config.yaml
activation: "geglu"
init_std_up: 0.0504
decay_fraction: 1.0
batch_tokens: 65536
seq_len: 1024
dataset: "wikipedia_en"
MLP neurons of a small language model. Each row is named by its layer, matrix (down: output weights) and neuron, and shows model dimensions 64-159. Each number is 128 + 24 x the weight over its row's rms, rounded and kept within 0 to 255. A neuron's up and down rows have the sign that makes its largest values positive.
After each neuron's rows, "fires before" lists the tokens most often just after its 100 highest values on Wikipedia text that the model never trained on. A number after a token or word is its count.

L5.down727 [ 74 142 135 131  77 141  71 138 179 141 104 115 168 120 115 120 119 106 115 111 128 108 114 105 139 156 141  98 108 120 134 147 114 114 118 152 144 117 145 117  86 131 170 124 130 125 132 162 109 138 122 146 105 130 136 142 140 130 167 103 107 106 113 134  99 139 124 174 123 125 116 159 151 129 133 125 103 130 129 106 132 145 105 154 128 124  92 158 107 120 174 127 103 169 114 110]
fires before: " " 32, "\n" 22, " March" 4

L12.down149 [143 134  81 112  89 102 122 110 135 105 136 130 128 155 153 122 148 150 144 121 150 134 144 156  98 129 145 117 152  92 124 120 147 119 166  82 104  89  46 104 154 132 147  93 155 122 104 102 113 157  73  94 118 109 119 168 160 130 116 122 145  82 118 156 112 139 169 138 107 137 159 148 154 137 176 117 157  95 146 127 126 124 119 127 117 127 139  93 112 146 146 165 103 135 131 128]
fires before: "," 22, " he" 16, " in" 9, " " 6, " she" 4

L5.down387 [134 130 125 143 151 157 101  86 151  99 131 181 129 170  90 133  95 126 132 118 155 109 152 157 125  84 173 143 158 139 112 155 146 129 175 152 102 131 113 141  68 156 131 155 113 141 144 134 162 135 104  97 141 133 148 106 130  73 116 143 157 166 105 133 124 137 122 167 163 140 147 137 146 134 127 140 147 119 130 113 113 155 128  74 122 187 173  57 139  98 114 145 135 123 110 138]
fires before: " " 44, "\n" 8, " +" 5, " −" 4

L5.down550 [ 99 119 119 107 139 123 101  82 171 157 125 146 101 157 119  82 135 147 116 120 159 126 124 108 138 148 148 137 116 143 104 103  92 101 142 138 101 125 101 133 124 119 101 155 131 104 125 149 111 145 140  98  64 132  92 196 120 128 104 147  83 166 119 128 136  88 136 134  95 116  82 158 118 117 143 156 136 126 134 190 142 112 101 109 161  78 109 175 112 134 179 152 146 133  92 151]
fires before: "|" 87, "\n" 6

L5.down507 [112 118 119  90 190 121  99 155 120 104 137 146 135 141 114 130 111 170 166 132 142 110 155 137 183 123 148 154 135  79 148 139  74 104  99 130 124 131 135 135 137 145 167  74 114 129 134 149 161  96 125 135 109 152 112 118 128 140 135 170 118  90  72 127 115 126 154 117 125 116 117 102 127 107 102 144 126  98 113 126 156 139 140 167 139 118 123 164  82 140 141 117 143 105 142 128]
fires before: " " 70, "\n" 8

L5.down817 [147 140 135  98 140 113 123 148  81  95 132 113 163 150 139 130 124 124 129 115 151 113 118 128 133 119 145 127 111 118 110  96 106 157 147 158 105 142 147 129 127 121 101  89 114 149 125 129  77 113  98  97  93 188  87 147 129 110 110 148 107 109 132 124 135 128 179 169 144 160 128 162 123 116 168 110 142 148 142 161  86 113 126 154 140 101 123 126 104 112  94  84 128  87 200 138]
fires before: "2" 17, "1" 16, "9" 14, "0" 9, "6" 7, " |" 7

L12.down780 [140 164 142 119 122 125 107 114  87 129 104 108 117 155 144  99 132 129 117 102 111 116 119 133  98 130 155 100 146 149 160 154  99 120 153 134 135  95  95 101 117 118 102 153 113 159 132 135 117 137 108 119  93 122 136  97 127 113 153 154  84 115 108  79 111 164 123 143 180 123 135 133  72 114 117  97 150 138 105 151 140 135 145 135 120 140 142 182 159 176 210 174 119 129 101 153]
fires before: "4" 23, "3" 19, "5" 16, "7" 14, "6" 12, "8" 7

L6.down823 [115 116 137 123 120 130 103 147 122 118 121 107 129 115 144 106 104 118 133 127 104  70 116 127 142 146 104  96 132 164 112 153 172 122 155 127 156 127 148 109 158 110 141  94 124 112 179  72  92 127 126 105 109 135 144 151 140 150 125 177  90 123 140 122 152 149 116 139 137 125 109 133 142 150 181 133 130 112  97 124 156 140 117 142 133 113 133 161 131 132 168 138 121  92 123 167]
fires before: " " 67

L8.down319 [148 118  56 140 126 141 123 128 118 139  88 159 125 120 137 144 117 170 148 153 120 168 142  91 136 154 114 125 171 127 148 152 157 124  91 123 146 158 124 111 109 142 108 138 138 150 110  95 117 169 147 114 129 104 137 155 106  90 109 110 120 144 121 152 143 101 114  74 144 132 109 141 137 134 118  88  76 129 163 151 144 151  99 160 120 133 107 134 173 113 145 108 124  88 172 109]
fires before: "'" 27, "1" 10, "8" 10, "6" 8, "4" 7

L12.down627 [133 117 141  79 116 116 152 130  88 144 142 117  79 131 119 154 102  96 139 119 107 103 101 115  82 130  98 122 120 135 106  91 124 162 107 161 123  86 155  92 119 121 137 127 127 170  95 121 135  93 148 138 120 117 103 139 122 131 121  90 141 126 173 117 161 153  99  88 105 150 152 122 115 136 163 120  81 111 130 113  81 102 166 127 129 179 127 159 139 119 133  95 115 190 177 120]
fires before: " |" 88, ";" 11

L6.down592 [140 133 109  96  88 127 110 131 155 109 132 123 134 128 118 160 125 115  86 129 127 138 127 103 110 127 122  96 173 119 164 151 112 114 110 176 114 139 124 153 109 181 153 126 133  71 139 122 123 105 158 111 142 153 154 118 142 129 175 107  99 136 146 162 143 131 120 106 142 179 178 105 111 188 101 154 160 107 129 111 172 142 100 141 141 125 163 106 130  92 145 119 176 113 114  88]
fires before: "\n" 60, " " 7, "." 5

L12.down69 [147 161 122 113 105 150 119 141 132 136 129 167 158 133 120 112 146 121 116 162 167 147 122 146  88 115 101 165 138 101  97  97 101  93 144 136 118 116 135 120 138 132 114  69 120 153 137 117 150  99 140 154 143 145 105 170 141 124 139 142 109  95 116 105 109 123  97 114 145 110 181 148  90 128 156 127  89 125  84  89 116 144 132 123 166 134 148 125 170 117 120 154 153 133 122 113]
fires before: "8" 86, "9" 13

L4.down591 [111 129 150 148 110 113 145 109 141 153  97 142 111  86  98  95 133 135 148 100  75 113 136 127 172 109 122 107  99 129 140 121 132 150 145 129 115 127 124 144 134 133 102 153 113 121 114  94 107 162 180 143 160 141  79 134 122 133 138 121 135 140 145 117 158 104 138 138 148 179 123  80 155 133 146 117 110 133 142 106  99 131 151 108  96 129 123 155 144 103 131 118 180 128 141 119]
fires before: "\n" 43, "-" 20, "The" 7, "===" 6

L3.down136 [ 97 101 161 119 111 165 154 136 118 119 138 182 132 118 103 123 140 147 172 104 142 118 129 130 141 149 101 128 134 116 107 126 139 125 134 122 136 140 141 154 147 160 142  91 101  96 175 168 115  90 117 102  99 129 116 104 103 147 132  90  90  57 105 128 147  94 177 131 132 172 134 122 160 160 152 113  99 115 105 116  92 112 150 152 152 117 152 150 142 149  75  70 151 123 140 129]
fires before: "." 54, " " 5

L12.down511 [111 109  90 107 148 136 139 106 136  89 118 124 145 139 101 113 167 150  71  85  91 127 123 149 103 126 117 155 148 140 115 181 149 132 149 109 112 130  66 131 116 137 119 153 144 180 131 135 144 121 121 125 132 143 126  81 144  96 127 137 142 160  87 144 155 116  97 113 108 151 127 126 132 129 110 136 188 118 148 131 146 103 123 146 109 124 138 142 101 120 114 109  72 139 123 141]
fires before: " " 99

L12.down214 [140 148 133 132 199 143 171 128 145 136 118 167  82 114  88 101  94 115  96 151 100 121 114 109 130  88 109 120 107 106 150 118 152 160 121 117 122  82 147 149 140 132 106 145 175 126  99 151 157 162 119 118 140 133 107 129 123 139 172 140 126 104 172 110 139 178 114 113 114 143 139 127 104 162 126 186 153 140 130 149  97 124 158 167 145 146  85 158 101 149  89 128 153 157  96 176]
fires before: "1" 32, "2" 26, "9" 9

L4.down312 [203 131 169 173 108 171 185 119 126  89 134 124 135 121 176 121 152 109  96  77 148 162 118 103 157 114 152 123 134 149 101 113 127 127 129 135 144 121 114 120 164 146 128 150 120 125 150 146 100 121  94 160 107 107 101  97 136 141 147 126 114 126 126  58  92 178 103 146  90  93 162 140 131 177 114 143 118 126 137 143 128 155 110  90 128 134 150 122 151 100 186  97 149 113 154 128]
fires before: "\n" 48, " place" 6, " " 6, "9" 4, " =" 4

L12.down420 [119 116 138 108 157 129 159 169 130 121 124 122 121 169 157 135 120 125 118 115 123 159 142 113 111 132 105 156 124 149 131 117 139 127 109  97 121 108 135 161  99 114 153  92 129 140 135 142 132 128 117 117 134 128 166 165 122 157 122 171 148 138 177 147 156  81  75  99 113 139 137 129 117 118 145 148 146 113 117 118 144 116 132 141 143  83  89 138 145 146 171 113 129 118 150  84]
fires before: "0" 30, "9" 10, "6" 8, "5" 7, " Apps" 5, "1" 5

L12.down55 [106 118  76 124 161 143 123 129  67 127 143 168 127 120 131 141 100  93  95  92  83 144 122 143 169 129 142 125 179 125 122 143 139 149 140 105  84 140 119 107 141 120 146 106 108 115 131  91  59 103 155 110 113 135 169 115 135 125  87 173 113 144 113 125 127 125 124 184 104 128 118 132 126 152 124 141 158 116 153 127 140  90 113  82 169 152  95 142 154  81  99 134 140 108 103 160]
fires before: "3" 39, "6" 29, "9" 11, "7" 5, "2" 4

L8.down627 [152 162 148  87 124 110 109 106 123 119 126  98 124 118 147 109 141 151 128 156 128  94 127 122 136 124 142 112 170  86 142 127 114 104 113 212 164 134 111 101 119 123 120 118 108 150 113 128 137 117 142 114 130 140 175 161  79 155 182 144 119 131  83 137 136 128 138 149 155 145 148  90 147 112  87 128  88 148 111 150 127 111 102  88 138 191 133 129 145 145 140 103 135 108 107 127]
fires before: " " 46, "\n" 37, "-" 7

L12.down407 [151 104 173 139 111 118 109 132 117 107 144 147 117 122  97 104  82 123 147 110 113 130 128  97  97 140 149 168 172 122  83  75 127 193  92 109 122  98 115 144 134 130 164 111  77 142 140 120 132 119  75  70 115 105 100 112 117 171 125 136 126 132 150 130 102 147  98 149 126 181 159 129 157  94 118 166 127 145 134 109  72 129 141 150 159 145 186 130 137  94  92 146 162 118 118 136]
fires before: "2" 98

L12.down271 [129 131 143 121 145 123 118 156 104 147 147 115 112 160 137  92  97 138  72 127 178 142 152 106 156 140 141 137 106 165 130 134 118 147 113 129 118 133  92 132 131  85 122  96 111 111 147 135 176 146 101 113 140 141 135 138 143 169 154  80 148 110 112 154 124 140  94 133 160 144 161 140 131 122 102 148 162 134 134 118 123  93 150 157 146 124 136 122 141 135  96 151  93 128 140 104]
fires before: "," 16, "." 14, " of" 9, " in" 8, "yard" 5

L5.down668 [134 161 141 137 147 138  90 102 155 167 114 141 143 104  78 132 118 119 113 118 146 138  84 127  95 104 164 121 119 215 140 105 123 132 130 154  91  80 144 206 144 140 135  80 118 110 160 128 129  89  69 125 111 124 170 128 126 202 114  91 141 129 160 143 179 138 113 104 150 138  88 132  76 174 102 109  91 148 103 126 163 119 140 112 159 180 159  98 119  64 133 138 129 124 103 135]
fires before: " |" 31, ")" 16, " (" 11, "." 7, "," 7

L3.down820 [165 134 161 107 142 152 216 162 123 146 123 116 128 143 150 166 134 109 134 150 123 113 129 107 120  96  72 166 131 118 128 194 115 117  94 159 103 106  64 137 164 108 125 107 134 139  89 116  74  92 109  78 107 145 135 155 143 107 136 154  86  89 113 170 117 114 124 140 112 137 133 112 105 109 165 116 171 145 116  94 105 124 107 155 149 124 125 137 104 132 176 151  99 112 138 137]
fires before: "-" 45, "\n" 20, "=" 13, "Career" 4

L12.down16 [135 121  92 135 162 130 101 103 134 140 118 131 135 106 121 125 113 135 112 101  97 156 113  98 151 142 146 114 124 123 155 182 150 172 126 113 138 151  98 158 110 117 118 145 127 134 119 148 149 129  76 159 153 157 112 152 114 116 113 144  99 111  95  74 120 166  95 130 169  67 126 149 110 103 104 116  90 111 102  92 127 144 129 123 154 179 153 104  91 122 149 127  96  93 129 131]
fires before: "1" 27, "0" 24, "5" 12, "2" 11, "3" 10, "4" 5

L9.down272 [146 131 109 118 126 162 108 125 103 158 130 128 112  91 139 144 152 119 150 109 160 139 141 110 133 118 138 170 138 157 123 118 121 121 120 136 110 144 104 108  91 162 131 150 122 128  98 162  99 138 126  89 121 103 127 120 109 106 138 104 114 120 141 126 138 127 165  80 102 158 108 158 169 106 122 122 167 119 132 144 153 143 155 123 131 121 135 162 104 108  99 109 111 127 128 132]
fires before: "|" 53, " Keith" 6

L8.down590 [143 146 100 151  92 167 120 153 165 148 159 117 156 164 175 150 110 156 142 141 155 138 139 164 164 103  88 126 117 197 140 167 107 158 136  91 132 118  94 130 145 129 120 144 106 177 156 134  98 104 105 125 102 154 147 111 131 120 119 132 103 139 116 130 142 136 117  83 111 177 127 116 146 141 126 174 118 132 185 124 151 152 122 116 145 140 136 106 117 110 129  98 102 140 117 139]
fires before: "," 58, " he" 10

L5.down435 [137 133 126 114 147 128 166 122 127  91 145 134 142 127 137 141  97 129 108 146 144  95 117 141 142 113 123 142 117 124 156 146 159 115 165 121 121 134 120 134 177 134 132 112 144 120 111 111 168 170 128 131 107 135 121 141 129 138 177  96 105 136 154 119 138 120 143 127  96 136 163  98 121 123  84 127 131 125 148 137 107 129  76 120 112 140 132 151 156  94 153 141 107 123 101 200]
fires before: "8" 17, "0" 15, "2" 10, "9" 10, "3" 9

L12.down439 [ 97 126 122 108 123 104 134 150 108  90 104 115 122  88 151 170 121 119 123 112 128 153 133 192 163 163  67 128 136 118 111 105  96 113 149 128 128 135 128 154 155 115 150 153  94 122 101 124 128 134 112 106 108 130 129 132 111 187 118 143 139 128  99 120 166 129 125 101 180 120 107 167 177 162 107 108 113 169  85 163 160  96 133 144 116 173 133 176 116 106 130 161 120 112 111  86]
fires before: "\n" 64, "0" 5, "3" 4

L12.down168 [141 126  97 105 137 137 153 150 133 138 143 186 117 155 103 146 126 135 108 135 108 110 144 108 139 109 165 133 112 158 107 105 144 117 150 131 121 122 120 106 152 139 132 149 128 104 102  97 115  98 155  74  87 121 112  73 127 146 115 154 160 171 114 162 135 109 126 139 121 136 116 148 112 115 121 123 147  60 120 149 139 137 108 110 132 166 138  93 117 112 110 114  91 136 114 140]
fires before: " " 90

L5.down804 [ 97 123 162 123 142 144 146 154 138 135 148 121 169 100 151 123 155 186 162 118 107 107 137 145 101 112 129 169 124 139 155 107 119 155 168 123 116 132 109 119 119  89 113 133  87 110  96 117 157  91  86 164 107 137 101 155 129 134  94 102 113 103 120 110 119 148 107 136 100 116 123 108 133  94  59 145 132 143 144 137 159 107 177 147 104 117  99 165 130 150 144 142 147 134 123 149]
fires before: "-" 32, "=" 22, "\n" 5, "Career" 4

L12.down709 [109 137 124 155 148 108 163 161 126 171 149 119 156 111 141 101 107 138  99 130 185  81 125 104 102 142 100 147 119 173 114 134 124 132 126  89 133 129 109 138 149 100 114 108 165  95 124 121 135  89 155 155 132 115 116  67 153 184 121 146 120 133 144 110 131 125 136 144  88 175 147 141  98 114 106 111 123 137 183 116 102  95 139 140 146 100  98 116 164 144 116 127 154 146 139 130]
fires before: " the" 26, " a" 18, " an" 6

L5.down428 [130 153 151 107 128  90 110 135 124 148 111 119 145 144 117  91 126 154  77  98 157 137 109 153 173 156 154 108 106 146 111 134 121 133 148 141 133 156 102 159 155 104 137 141 175 134 106  92  90 116 141  97 122 153 117 121 134 125 121 115  88 137 150 106 132 135 173 132  97 166 117 122 201 130 123 138 135 150 138 115 114 127 138 121 137 148 151  96 136  85 128 164 135  88 136 107]
fires before: "\n" 31, "-" 19, "==" 16, "===" 7, " ==" 4

L12.down406 [110  87  81 134 145 156 130 144 113 172 162 151 165 141 140 171 120 107 141 108 139 141 125  92 113 122 141  91 170 134 133 125 158 169 102 139 145  94 103 163 150 137 131 116 115 139 148 165 142 110 124 121  98 129 110 102 126  86 113 128 145 119 108  75 111 130 115 174 126 119 136 119 105 130 125 118 144 100 143 117 165 100 113 132 165 109 140 153 150 112 173 111 112 101 112 114]
fires before: " |" 46, "\n" 7, ";" 7, "==" 6, " are" 6, ":" 5

L6.down29 [ 82 143 109  63 145 138 155 127 136 122 143 138 158 134 124 140 131 151 121 119 126 115 154 133 126 147  81 214 141 103 135 132  99 152 165 125 159  85 133 133 138 149 113 114 100 176 122 114 120  92  95  84  87 129 181 134 103 136 140 160 138 123 134  91 126  99 136 150 163 112 100 124  76  88 115 124 136 148 103 116 100 107 161 155 102 169 140 211 121 131 169 123 129 132  95 121]
fires before: "-" 46, "\n" 21, "=" 11

L12.down295 [100 105  81  97 118 143 154 190 158 117 171 109 148 120 133 107 107  83 101 107 130  50 113 144 130 133 131 125 126 181 100 143 114 133 119 138  86  97 119 125 128 132 184  97 177 131 125 117 140 145 154 113 120 111  76 135 130 183 131 136  69 155 119 122 158 113 147  85 122 145  82 129 127 119 135  95 137 114 134 128  99  87 145 116 130 109  99 126 147  98 144 121 102 105 106 108]
fires before: "," 60, " " 7, " the" 6

L5.down163 [126 139 127  91 118 215 135 141 124 144 173  68 114 130 128 110 125 114 143 134 137 127 142 135 136 130 140 139 104 140 148 104 129 138 131 163  96 130 105  90 130 123 108 150 114 103 137 171 138 151  85  98 142 120 143 133 120 119 155 105 106 128 154 109 123 148 113 180 169 118 121 174 153 102 164 113  97 126 103 111 146 116 142 108 150 200 127 127 100 119 136 183 104 115 134 123]
fires before: "9" 30, "." 21, "0" 12, "4" 6, "7" 5

L12.down729 [ 99 133  81 131 110 152  88 121 138 193 130 125 111 130 178 102 140 128 106  98 114 159 173 135 133 127 109 136 125 147 131 129 106 127 127 109 110  87  96 128 102 125 114 137 100  48 114 120 135 119 141 149 132 109 165 122 128 102 133 109 133 110 106 134 140 144 135 135  77 144 160 144 150 127 113 115 116 145 128 122 106 135 109 140 103 118 137  93 134 117 118 141 120 116 151 121]
fires before: "," 48, " in" 5, " he" 5, " and" 4

L12.down279 [149 136  74 140 105  91  75 140 164 121 133 144 125 143  88 140 117 132 155 144 118 133  78 117  83 114 135 148 105 133 129 107  95 148 130 102 146 138 151  97 127 128 104 110 129 105 124 142 143  87 114 133 148 138 118  78 126 139 107 126 189 170 141 120 116 144 129 143 129 165 140 143 109 139 120 118 120  85 117 169 116 121 147 113 121 145 151 130 112 110 111 131 132 159 183 125]
fires before: " |" 51

L4.down431 [167 121 143 113  98  99 142 134 103 122 125 136 130 138 126 119 125 133 115 127 103 123 106 128 110 157 101 133 138 136 129 102 111 139 131 109 163 120 149 117 145 156 112 107 167 160 124 138 160 139 119  80  93 100  78 116 121  77 166 102 130 120 148 146 116 100 113 122 156 159 147 119 136 116 121  67 124 127 111 123  92 137 104 131 127 136 144 113 117 120 112 120 137 155 149 118]
fires before: "1" 44, "0" 28, "2" 22

L12.down331 [115 108 101 145 137 123 159 157  88 108 132  94 159 140  90  94 167 141 136 143 108  91 119 130 121 157 145  88 129 164 135  94 111 124 155 148 146 120 116 100 136 118  98  90  99 130 130 100 115 142 153 111 126 173 130 124 177 112 118 116 140 132 101 132  93 113 140  91 151 102 105  94 112 112 112 133 153  82 122 108 132 102 124 100 133 162 154 152 179  89 186 110 130 183 141 136]
fires before: " |" 65, "–" 11, ":" 9, " –" 6

L12.down501 [127 135 131 124 136 192 116 152  84 158 142 152 120 143 133 136 119 116 125 115 113 159 124 108 119  99 144 132 152 119 155 152 156 183 121 105 131 159 150 130  82  82 138 115  96 164 115 135 191 136 172 168 150 114 188 132 124 147 127 143 108 115 121 135 185 123  97 118 170 135  97 112 124 102 140 124 144 102 126 116 145 129 119 138  93 132 138 115 121 134 123 128 146 119 106 101]
fires before: "5" 45, "6" 42, "7" 5

L12.down270 [156 132 142 159 150 129 155 122 134  85 137  92 137 140 147 138 132  80 101 139 112 169 107 136 134  81 117  96 123 161 114  96 135 105 117 116  95 123 120 142 126 113 115 101 121  76  73 116 128 173 128 123 123 139 141 124  99 146 135 136 113  79 144 111 157 133 153 107 130 112 106 118 147 183 171 164 120 201 138 104 123 133 174 115 149 155 127 129 126  82 166 102 144  84  80 175]
fires before: "–" 33, " to" 15, " and" 10, " " 9, "," 6, "." 4

L12.down15 [108 137 125 124  87 142 111 124  82 171 136 143 131 107 134 185 143 127 105 121 136 103 124 140 125 191 163 159 116 131 131 115 119  99 136 130 117 170 140 151 135 143 116  74 115 183  99 136 132 158 131 152 153 168 113 166 151 118  99  98 153 154 106 153 154 130 117 122 127 135 154 123 134 120 119 131 130 136 123 104 112 153 169 130 134 144 126 127 163 138 128 109 116 105 135 102]
fires before: "9" 76, "8" 19

L6.down297 [113 158 144 143 105 173 141 144 107  59 131 131 130 152 130 124 149 147 104  95 125 157 186  90 144 173 129 132  80 156 116  84  86 124 152 156 130 119 164 107 143 105 150 138 132 141 180 144 101 124  99 105 117 105 120 128  87  92 130 113  95 148 122 128 126 135 176 123 183 126 153 165 151 114 157 105 175 146 112 149 128 118 108 121 126  93 115 107 154 101  98 121  74 142 120 160]
fires before: "9" 18, "8" 11, "4" 10, "6" 9, "5" 9, "3" 8

L3.down175 [128 189 125 176 143 108 139 141 122  82  92 162 149 169 166 142 133 152 115 123  85  78 130 105 111 166 156 113 102 116 126  89 127 166 181 106  92 174 101 122 147  97 136 145 126 114 133 148 130 195 141 129 114  99 165  73  96 134 141 159 151 136  91 127 132 132 119 143 109 145  94 118 131 130 124 125 121  89 157 145 108 126 148 112 116 115 161 105 134 134 158  98 162 167 166 153]
fires before: "0" 25, " |" 24, "2" 8, "–" 4, "1" 4, "5" 4

L12.down176 [113  89 124 117 104 121 138 162  92  74 133 147 101 104  84 152 139 146 116 116 132 128 123  79 155 129 152 117 157 158  98 134 122 160 131 115 101 148 131 139 122 115 121 144 115 134 127 116 147 118 120 128 119 117 150 139 114 131 123 114 119 178 150  79 127 131 111 137 154 105 175 126 136 131 157 148 146 161  83  99 147 156 151 129 134 150 145 128 149 133 135 121 117 117 102  96]
fires before: " |" 60, ";" 10, "9" 9, "." 4, ":" 4

L12.down773 [150 165 102 163 158 161 134 133  98 109 111 116  97 102 125 113 113 115  75 115 126 136 120 137 116 107  94 126 141 139 164 158 112 144 123 137 121 133 108 117 136 110 115 112 125 129 131 117 162  93 155 163 158 130 124  94 128 136 145 168 125 148 119 134  94 129 117  72 161 155 120 128 138 125 122 141 127 110 136 121 139 133 118 102 132 155 117 115 120 106 122 120 130 113  87 108]
fires before: "," 65, "9" 9, "6" 7, "2" 5, "1" 4, "7" 4

L5.down667 [157 147 150 132 179 140 135 153  77 120 142 149 124 125 168 131 129 109  93 130 104  88 128 111 127 149 125 105 118 170 102 139 141 175 159 145 118 117 153  78  82 119  90 105 110 133 166 153 100 146 126 141 118 146 105 142 118  95 113 163 121 147 138 136 137 129 159  98  95 112 152 177 154 124 110 131 149  97 107 158 124 135 122 153 124 110 108 122 171 127 135 140 152 135 123 125]
fires before: "9" 28, "8" 19, "6" 12, "2" 10

L3.down567 [ 81 173 149 128 123 158 122 150 125 123 121 128 131  91 147 151 186  93 129 102 155 126  96 116 131 131  98 119  73 143 124 109 113 109 113 168 122 139 105 137  65 168 150 105 134 136 140 159 152 131 139 119 150 141 123  95  94 122 121 124 108 141 147 131 165  95 109 102 106 138 153 128 117 115 126 132 128 173 118 127 176  98 161 134 109 148 129 163 158 116 169 122 116 119 103 139]
fires before: " " 40, "\n" 17, "." 5

L5.down613 [107 103  91 152 107 148 135 136 110 154 104 102 144 138 158 141 161 117 112 133 135 141  90 119 174 153 165 163  95 149 123 144 131 154 140 123 162 141 107 152 150 124 190 170 173 152 130 128 106 127 176 146 119 105  79 102  98 145 117 129 153 118 172 100 149  96 129 106 108 189 142 128 138 151 134 120 133 144 157 137 155  96 140  99 127 160 154 138 141 130  99 123 104 123 135  85]
fires before: "\n" 45, " " 22, " —" 5

L4.down512 [128 178 123 141  90 153 138 132 144 107 100 148 133 106 139 161  96 126 202 130 157 104 111 195 130 152 131  93  95 122 107  90 130 105 145 144 105 144 152 146 169 143 145 129 119 111 160 120 130 119 146 156  87 143 118 104 129 121 149 115 165  75  69 113  79 141 145 150 121 123 133 137 101 129 162 130 148 125 170 110 100 160 136 138 175  88 156 141  96 140 122 133 107 110 101 109]
fires before: " " 42, " Votes" 11

L9.down273 [137 134  81 130  86 155 142  89 111 136 122 145  76 113 125 149 108 125  99 165 118 101  96 137 121 127 139 150 131 108 110 151 136 155 149 102 114 126 154 150 104 133 112 102 153 113 128 132 134 135 122  93 176 110 143 119 140 168  78 153 103 106 143 199 161 112 138 134 115 125 122 135 148 151 143 152 159 102  99 120 121 105 134 153 165 111 163 148 104  84  95 142 133 136 124 107]
fires before: " |" 33, ";" 12, "." 7, "," 6, "1" 6, "5" 5

L9.down0 [113 119 158 146  87 151 104 117 128 147 132 132 106 135 152  82 132 121 109 114 172  79 106 143 162 142 141 126 155 119 157  64 141 107 136 106 112 166 140 154 137 115 133 121 165 138 125 152  81 157 112 112 100  93  88 130 113 142 131 137 117 128 131 109  75 127  99 145 139 102 165 113 105 126  98 112  90 120 180 126 137 172 119 115 135 100 128 136 106 120 114 134  90 141 124 147]
fires before: " " 34, " (" 10, "\n" 10, " medalist" 6, " –" 4

L6.down654 [134 163 116 127 132 202 142 157 106 118 139 133 136  77 117 117 122 158  88 160  94 134  64 164 103 117 151 173 157 107 154 112 124 113 130 130 114 140 134 136 117 102 121 132 103 105 150 104 151 128 118 104 170 119 117 125 150 141 142 133 110 133 105 154 147 132 128 119 139 131 115 140 158 137 138 132 140 109 110 176 169 102 109  93 108 137  89 158 149 144 140 166 157 134  78 125]
fires before: "9" 40, "0" 21, "5" 8, "8" 5, "6" 5

L8.down369 [183 117  94 132 146 146 131 122 153 146 144 132 173 132  97 114 115 112 124  82  81 105  79 136 129 157 125 101  95 119 146 116 177 199 102 134 155  87 198 160 138 124 112 124 150  72  90 116 121 101 111 126 143 157 138 105 134 144 143  99 109 158 142 136 149 156 125 141 158 120 138 111 197  93 145 104 146 128  98 170 159 117 144 132 129 108 110 123 110  72 175 123 127 137 128 116]
fires before: "\n" 27, "The" 10, "-" 8, "In" 8, "A" 4

L8.down523 [133 133 103 113 108 112 101 131 125 122 132 124 136 125 105 137 128 116 173  96 163  86 130 128 113 138 145 128 119 171  85 125 195 142  98 170 135 144 114 139 184  91 119 146 181 120 160 138 152 130 146 134 113 129 157 133 136 177 165 152 126 130 173 143 105 133 134 145 110 121 171 114  85 108 152 148 132 130  64 138 131 122 162  99 121 109 114  98 104 118 154 149 109 166  99 120]
fires before: " |" 23, ":" 20, "s" 16, "–" 7, "\n" 4

L4.down812 [136 118 140 134 163  82 119 165 122 185 132 165  93 120 148  87 130 122 123 125 153 100 123 113  48 108 118 100 133 110 120 157 140  92 146 160 125 111 139 118  87 146 123 111 138 114 119 106  86 167 126 122 108 116  87  85 121 105 131 164 145 175 163 130 151 120 139 146 117 115 168 108 121  97 110 121  77  94 161 119 149 140 175 167 111 146  77 128 121 111 118 134 128 135 102 176]
fires before: " " 74, "\n" 11, " −" 6, " +" 4

L5.down350 [108 131 130 158  93 135 108 160 150 139  78 134 135 112  94 151 128 162 121 132  93 181 113 127 154 117  68 114 141 147 169 115 102 135 127 161 184 117 119  91 103  92 144 149 132 101 102 120 128 173 111 114 100 130 116 127 107  81 144 114 170 144 112 154 188  94 100 109 128 140 147 144 129 117 146 102 164 147 128 122 145 132 128 113  98 160 131 146 169 145 143 141 160 111 132 136]
fires before: "2" 44, "1" 18, "8" 9